python train.py --d_mlp=384 --vocab_size=3014 --norm_eps=1e-05 --qk_norm=true --parallel_block=false --init="normal" --init_std_o=0.0 --beta2=0.99 --warmup_steps=206 --decay_shape="linear" --batch_tokens=32768 --train_tokens=336900000 --steps=10282
MLP neurons of a small language model. Each row is named by its layer, matrix (gate and up: input weights; down: output weights) and neuron, and shows model dimensions 64-191. Each number is 128 + 24 x the weight over its row's rms, rounded and kept within 0 to 255. A neuron's up and down rows have the sign that makes its largest values positive.
After each neuron's rows, "fires after" lists the tokens most often just before its 100 highest values on Wikipedia text that the model never trained on. A number after a token or word is its count.

L5.gate112 [135 125 118 114 133 147 107 127 163  95  95  76 173 117 159 125 104 124 133 126  76 164 116 139 118 152 126 113 106 114 106  90 125 148 144 115 169 148 128 138 158 165 138 106 102 146 116 159 135 103  86 130 116 126 148  69 131 110 134 173 146 146 123 168 168 122 137 117 127 142 171 122 171 123 143 147 162 152 129 138 137 130 135 137  97 156 111 156 139 124  97  90 166 175 140 106 130 108 135 109 110 135  96 121  90  71 108 170 119 125 116 130 138 107 149 144 153 156 131 148 110 140 125 136 138 176  78 149]
L5.up112 [174 162 131 134 153 173 119 129 149 123 137  98 145 159 190 127 106 135 153 127  94 152 148 138 116 122 144 114 139 140 116  57 140 139 142 112 166 102 146 105 118 169 145 100 118 130  94 127 123  88 143 160 140 111 149 122  96 137 159 154  81 148 110 141 123 110 131 112 108 134 169 114 197 103 138 138 172 140  97 153 141 133 128 124 104 147 138 124 118 139 139 115 124 141 153 136  99 125 110 101 142 129  99  75  73  75 113 173 122 141 120 131 126 129 135 134 132 169 112 128 128 131 145 110 101 174  78 132]
L5.down112 [152 156 163 138  94 163 137 123 108 116 146 138 114 139 126 107 143 137 127 178 132 114 136 132 166 129 155 134 144 142  89 155 129 105  98 143 146 125 120 113  88 139 134 127 102 130 104 132 140 122 152 136  94 142 145 198  95 135 133 147 134  83 150 125 117 116 216  90 114 125  94 163 157 131 162 157 116  94 116 163 117 147 128 162 135 155 111 153  93 100  19 112 111 126 126 125 135 117 144 100 123 152 119 145 132 119 129 133 160 124 128  97 146 151 122 114 140 124 115 146 139 121 177 164 111 157 163  94]
fires after: "\n\n" 23, " \"" 19, " (" 15, "\n" 13, " Ad" 4

L7.gate131 [130 117 184 136  89 174  92 107 128 116  89  96 132 139  99 129  89 115 118 176 134 155 130  98 132 136 124 117 162 111 163 143 101 125  83 111 120 138  95  90 165 137 137 115 124 162 121 146 132 147 109 117 137 148 193  95 165 111 167 136 147 112 151 154 140 109 140 168  87 156  86 149 110 105 132  82 138 133 101 154 129  83 117 149 158 171  88 126 128 101 135 139 155 134 116 112 117 127 125 118 128 154 187 160 111 120 135 127 157 115 112 137 119 170 142 118  93 141 113 151 160 159 104 139 122 129 168 135]
L7.up131 [145 128 140 127 121 131  82 132 152 100 134 140  94 116 134 140  99 137  95 120 135 114 112 115 126 126 140 118  85 105 126 170 102 143 130  96 109 100 125 112 118 124 128 142 129 143 126 121 154 178 165 148 124 160 109 147 130 132 123 135 123 162 142 128 115 139 149 133 119 105 102 154 112 116 140 112 143 128 106 147 137  54 160 184 125 140 126 156  98 114 176 117 141 132 107 151 161 114  95 136 159 130 190 154 122  61 161  97 119 139 151 121  90 121 146 131 167 139 159 100 122  83 154 140 142 158 133 131]
L7.down131 [133 132 122 108 137 111 172 131 148 145 130 129 135 142 137 135 136 117 150  99 106 120 168 152 105 112 165 168 136 119 140 116 122 123 136 100 109 133 169 138  95 133 121 126 132  94 140 114 126 154 146 126 134 136  81 217  86 127  98 111 102 119 128 122 133 142 195  95 153 145 163  95 154 128 136 140 107 110 177  67  99 133 169 143  75 109 138 133 158 134  29 110 120 147 135 137 142 127  99 128 132 120 105 109 153 129 125 128 113 146 177 120 140  91 108 150 156 138 162 157 107 161 118 118 153 123 118 119]
fires after: "==" 27, " (" 19, " \"" 7, "===" 6, ":" 4

L6.gate89 [106 130 128 146 113 133 122  85 114 129 154 125 149  91 158 143 129 148 129 124 125 146 127 152  80 172 152  88 130  91  99 127 132 161 145 117 116 122 176 132 163 106 155 158 194 110 129 142 138  99 159 153  93 142 117 111 129  79 158 139 134 146 117 140 118 123  88 106 122 146 151 141 110 103 147 169 150 138 129 114 148 116 113 121 103 118  83 140 122 107 148 125 158 101  97 109 114  81 131 154 154 143 137 124 126 143 121 171  99 150 111 121 175  93 112 153 134 146 115 134 176 161 110 103 123 146 115 128]
L6.up89 [104 112 121 101 131 123 134 145  89 110 136 125 134 127 166 138  98 176 153  83 123 132 131  96 128 126 137 135 127 106 145 126 118 148 151 143 151 155 117 115  91 123 150 110 158 127 151 120 120 121  97 175 116 128 130 148 119 120 137 105 184  95 145 150 115  89 148 175 130 147 197 122  72 133 139 167 153 127 126 142 127 118  59  88  93 108 156 136 110 171 143 134  78 110 122 123 137 110 136 120 157 111 137 125 116 161 117 110 127 161 103 139 143 134 154 109 151 146 116  83 126 106 152 149  88 124 146 105]
L6.down89 [144 135  86  99 126  96 132 150 121 107  94 131  89 144 154 121 117 141 162  89 155 101 100  95 179 136 124 159 135 133 126 115 168  98 134 136 116 113 104 131  99 138 114 108 143  81 170 144 115 139  78 136 123 118 132  81 145 162 139 159 148 144 132 129 114 129 173 154 113 134 130 142  79  85 128 130 114 108 153 155 127 120 145  95  77 168  79 144 110 149  89 134 114 129 109 126 147 177 161 156 111 140 158 116 116 140 124 152 133 128 136 117  94 114 122 115 163  97 141 138 141  79 129 125 127 128 107 113]
fires after: " " 40, "2" 23, " in " 11, "1" 7, "95" 5, "93" 5

L5.gate320 [171 127 174  88  94 121 104 118 142 132  93 105 146 133 153 143 125 109 131 160  83 163 145  99 139 142 146 149 146 111 167 166  83 131 103 125 116 101  83 159 139  89 119 139 167 165 130 112 139 118  99 125 141 143 121  82 128 115 159 163 133 114 124 149 140 156  97 141  92 102  93 113 121 122 106 113  95 100 122 153 149 129 166 136 125 112 123 143  99 119 162 137 188 172 135  86 106 115 132 117 117 144 127 138  77 135 114 126 138 122 102 131 172 139 106  76 143 140 120 144 140 157 121 110 158 119  90 141]
L5.up320 [ 96 163 114 108  82 120  89 118 113 161 131 121 131  94 134 141 157 133 146 107 145 126 123 175  94 109 111  82 152 109  90 117 145 173 145  88 132 155 193 110 109 173 120 152 167 147 114 153  89 122 158 173 131  90 110 145 128  92 143 136 126 161 135 110 154  87 141  95 140 123 129 145 127 118 110 159 119 120 116 139 142 123  88  98 107 124  95  99 151 107 113 132 117 116 100 128 141 132 122 155 118  94 102 124 113 108 147 135 133 122 136 144 151  84 150 138 117 104 153 133 137 106 114 124  97  93  96 119]
L5.down320 [148 153  88 154 107 138 140  81 176 131 118 129 133 151 141 106 138 120 146  76 150 114 144 136  97 172  91 170 172 137 111 134 126 112 131  93  82 105 157 115 139 156 139 141 129  86 119 164 131 140 143 163 131 167 142 143 114 114 123 172 149 117 121 151 107 126 147 123 111  97 121 117 135  71 147 159 120  73 131 133 137 126 129 105 104 163 130 115 133 158  36  95 156 126 140 118 136 119 156 158 135 104  84 168 130  86 140 127 148 103 142 130 145 114 148 122 153 178 124 135 129  75 116  77 129 146 150 134]
fires after: " (" 18, " h" 11, " S" 9, " \"" 7, "f" 7, " D" 6

L6.gate22 [136 119 116 113 131 174 120 154 111 111  45  94 149  98 169 139 107 117 131 158  93 158 107 114 142  98 118 124 119 156 147 149 102 105 120 110 132 148 125 158 126 108 126 123 123 129 115  96 109 102 138 111 133 170 139  99 180 119 101 165 139 121 106 144 187 155 142 133 132 130 151 143  91 132 116  96  94  99 101 161 158 109 170 136 124 110 140 117 128 121 164 132 157 102  95 100 170 162 155 112 120 107 129 123 123  98  98 158 120 153 124 103 126 128 184 122 144 143 166 104 100 109 121 132 123 168 103 109]
L6.up22 [118 157 123 141 135 104 103 129 135 124 108 156 146 120 112 144  97 130 157 119 146 165  89 112 114 113 111 107 155 149 121 131  94 144 128 104 113 145 141 102 127 138 136 150 122 189 132 157  88 163 152 121 113 144 143  87  82 178  74 145  71 129  96 143 184 138 119 113 146 142 144 153 124 133  92 155 145 122 102 106 167 110 147 116 103 123 118 132 174 182 141  95 138 174 113 165 114 198 122 119 108 138 108  93 110  89  89 174  95  83 120 158 116 143 179 137 166 151 143 123 123 127  98 111 149 147 126 137]
L6.down22 [146 117 184 164 132 167 145 101 195 109 146 109 110 131 132 104 121 113  96 133 111 131 145 121 158 126 127 152 141 125  92 170 100  84 131 160 129 124 103 121 132 137 130 139 137 122 175 163 131 125 144 122 158 144 130 140 152  97 164 159 108  98 114 129 116 126 203 143 137 158 105 155 118 134 138 124 122 103 118 136 156 146 125 138 113 145 124  98 126 134   0 111 126 139 134 154 116 127 143  92 107 107 121 131 167 109 145 163 132 141  90  95 115 125 105 111 123 154 148 168 110 111 132 137 101 119  99 113]
fires after: "==" 37, "\n\n" 20, "===" 12, " (" 11, "\n" 6, " \"" 4

L9.gate13 [158 146 148  92  82 154 160 141 130 149  82  99 113 117 174 140 123  96 101 119 125 156 129 107 179 130 121 137 116 122 141 171 115 126 137 128 103 138 119 111  96 108 136 155 109 156 143 117 140 148 108 133 113 151 141 111 160 131 111 154 125 128 158 135 172 141  88 118  83 147 148  94 128 114 121  83 147 118 111 155 129 128 131 138 108 181 106 165 138 141 126 112 159 136 124 154 109 104 165 132 121  96 138 144 149 109 115 152 119 170 177 109 129 112 159  99 114 142 112 132 101 155 103 180 152 132 134 181]
L9.up13 [147 161  90 147 132 161  60  98 111 142 122 154  98 160 185 113 175 116 136 114 113 147 108 132  98 102 163 104 138 125 151  94 105 166 156 109  95 141 122 165  99 175 134 130 107 139 107 124 127 149 132 129  97 150 129 140 121 139 127 137  93  98 114 116 123 135 119  86 164 111 103 118 122 108 161 140 138 163 151 147 123 127 127  96 171 112 142 142 119 145 149  96 144 106 120 146 150 181 147 110 134 151  89 110 121 139 154 148 103 142 140 104  96 133 136 118 104 146 141 120 105 145 100 102 148 154 123 118]
L9.down13 [ 94 133 174 130 114 152 120 134 149 111 149  96 104 152 124 149 137 145 110 156 156 129 141 108 135 159  67 143 136 120 114 152 107 134 115 133 150 153 145 140 141 173 141 130 126 105 132 134 133 122 133  85 154 154 145 125 108 150 147 123 111 143 115 139 104 133 188 140 117 122 141 124 183 124 129 161 128 113 135 150 126 108  98 160 106 107 117  90 151 145  50 145 127 132 143 139 168  79 124 141  96 106 133  97 164 157 108 147 124 167 152 124 139 132 136 121 169 104 118 129 167 121 131 114 125 141 135 118]
fires after: "-" 20, " \"" 13, " (" 11, " " 9, "." 8

L6.gate106 [ 95 190 119 127 138 150 169 102 110 134 203 146 131  89 135 152 118 130 155 111 133 154 148  99  98 104 146 150 190 111 139 115 129 156 101 126  98 108 120 112 126 101 118 154 160 146 125 141 129 143 162 119 141 140 122 128 159 107 142 116 148 105 151  98 107  94 110  69 133 113 151 136 112 147 168 104 125 115 121 148 176 122 106 128  79 143 114 116 139 127 181 113 156 106 108 128 122  83 156 129 131 116 129 130 175 132 180 148 123 136 159 145 146 135 167 118 147 159 149 149 124 141 127 118 160 133 120 179]
L6.up106 [ 71 161 155 100 115 129 126 124 127  98 132 173 105 119 127 136 126 111 130 121  66 133 141 134 117 140  97  98 120 129 134 119 142 112 108 123 136  91 114 141 117  81 121 122 141 137 127  93 151 114 105 155 100 121 156 119 111  92 169  79 162 132 144 108 128 161 110 142 116 101 126  78 129 156 120 113 134 110 136 137 118 123 102 106 151  76 161 132 105 147 126 126 208 146 128  90 150 133 112  93 136 117 122 137 120 138  81  91 125 164 141 137 122 129  99 180 135 135 165 139  96 133 159 111 102 151 135 118]
L6.down106 [ 77 129 123 179  99  98 168 153  53 154 146 116 135 158 174 132 109 142 116  95 151 146 147  96 146 122 128 129 146  86 128  90 190 113 139 132 159 133 133  95 170 104 108 125 150  98 140 109 114 116 129 138 165 143 105 142 128 170 119 148 152 113 160  97 159 110 169 129 168 116 143 161 137 141 168 120 158 113 112 122 104 161 154 136 114 155 125 152 134 103 162 140 135 138 147 133 156 121 144 115 125 132 132 130 131 130 111 121 107 135 109 120 122 131 113 121 151 114 147 115 155 102 147 135  84 131 130 116]
fires after: " was" 26, "2" 10, "1" 9, " be" 4, " been" 4

L5.gate344 [158 122 119  96 113 139 128 163 127 114  59 118 179 142 144 138 107 169 160 179 114 162 149 100 105 151 120 121 125 129 155 120 100 168 156 133 129 107 108 174 146 109 155 141 124 149 137 104 121  99 117 113 119 126 138  90 168  91 169 111 154 113 104 153 135 172 116  99 131 146 147 100 159  94 133 128  80 117 155 164 139 134 124 140 117 129  88  91 142 122 146 132 143 158 137  97 158 143 131 146  94 151 134 143  84 144 141 138 137 112 119 111 166 122 127 116 135 134  91 134 130 171 143 110 138 156 117 192]
L5.up344 [142  89 109 135 122 147 138 141 106 103  96 153 129 146 147 142 125 189 130 129 111 118 137 141  76 142 102 134 124 145 127 122 125 163 160 174 130 127 136 134 159 143 174 209  64 125  93 155 116  78 125 147 143 142 136 126  99 126 112 120  95  92 126 118 129 149 123  99 137 157 130 123 153 133 121 165  73 141 123 112 105 142 169 110 114  97 102 112 150 145 147 176 127  60 122 132 125 150 148 126  87 120 130 159  89 159 154 130 133 119 117 136 129 101 125 122 114 105  92 119 119 137 168 143  88 166 145 126]
L5.down344 [114  94  79 143 152 104 136 111 108 148 109 139  90 140 124 135 120 111 104 141 168  92 129 140 133  94 147 129 161 149  98  98  66 137 133 130 143 129 170 121  93 127 107 167  81 140 154 144 127 116 125 126 121 128 104 204 103 135 138 149 115 124  94 112 101 136 146  89 150 135 107  96 135 186 113  49 138 134 110 139 149 158 146 146 143 123 114 109 105 127  90 133 142 140 159 115 131 152 149 167 115 154 109 120 106 110  78  97 145 137  87 162 119 124 130 116 111 136 124 166 150 130 158 136 123 123 139 154]
fires after: "\n\n" 39, "\n" 18, " \"" 11, " (" 6, "Th" 4, "==" 4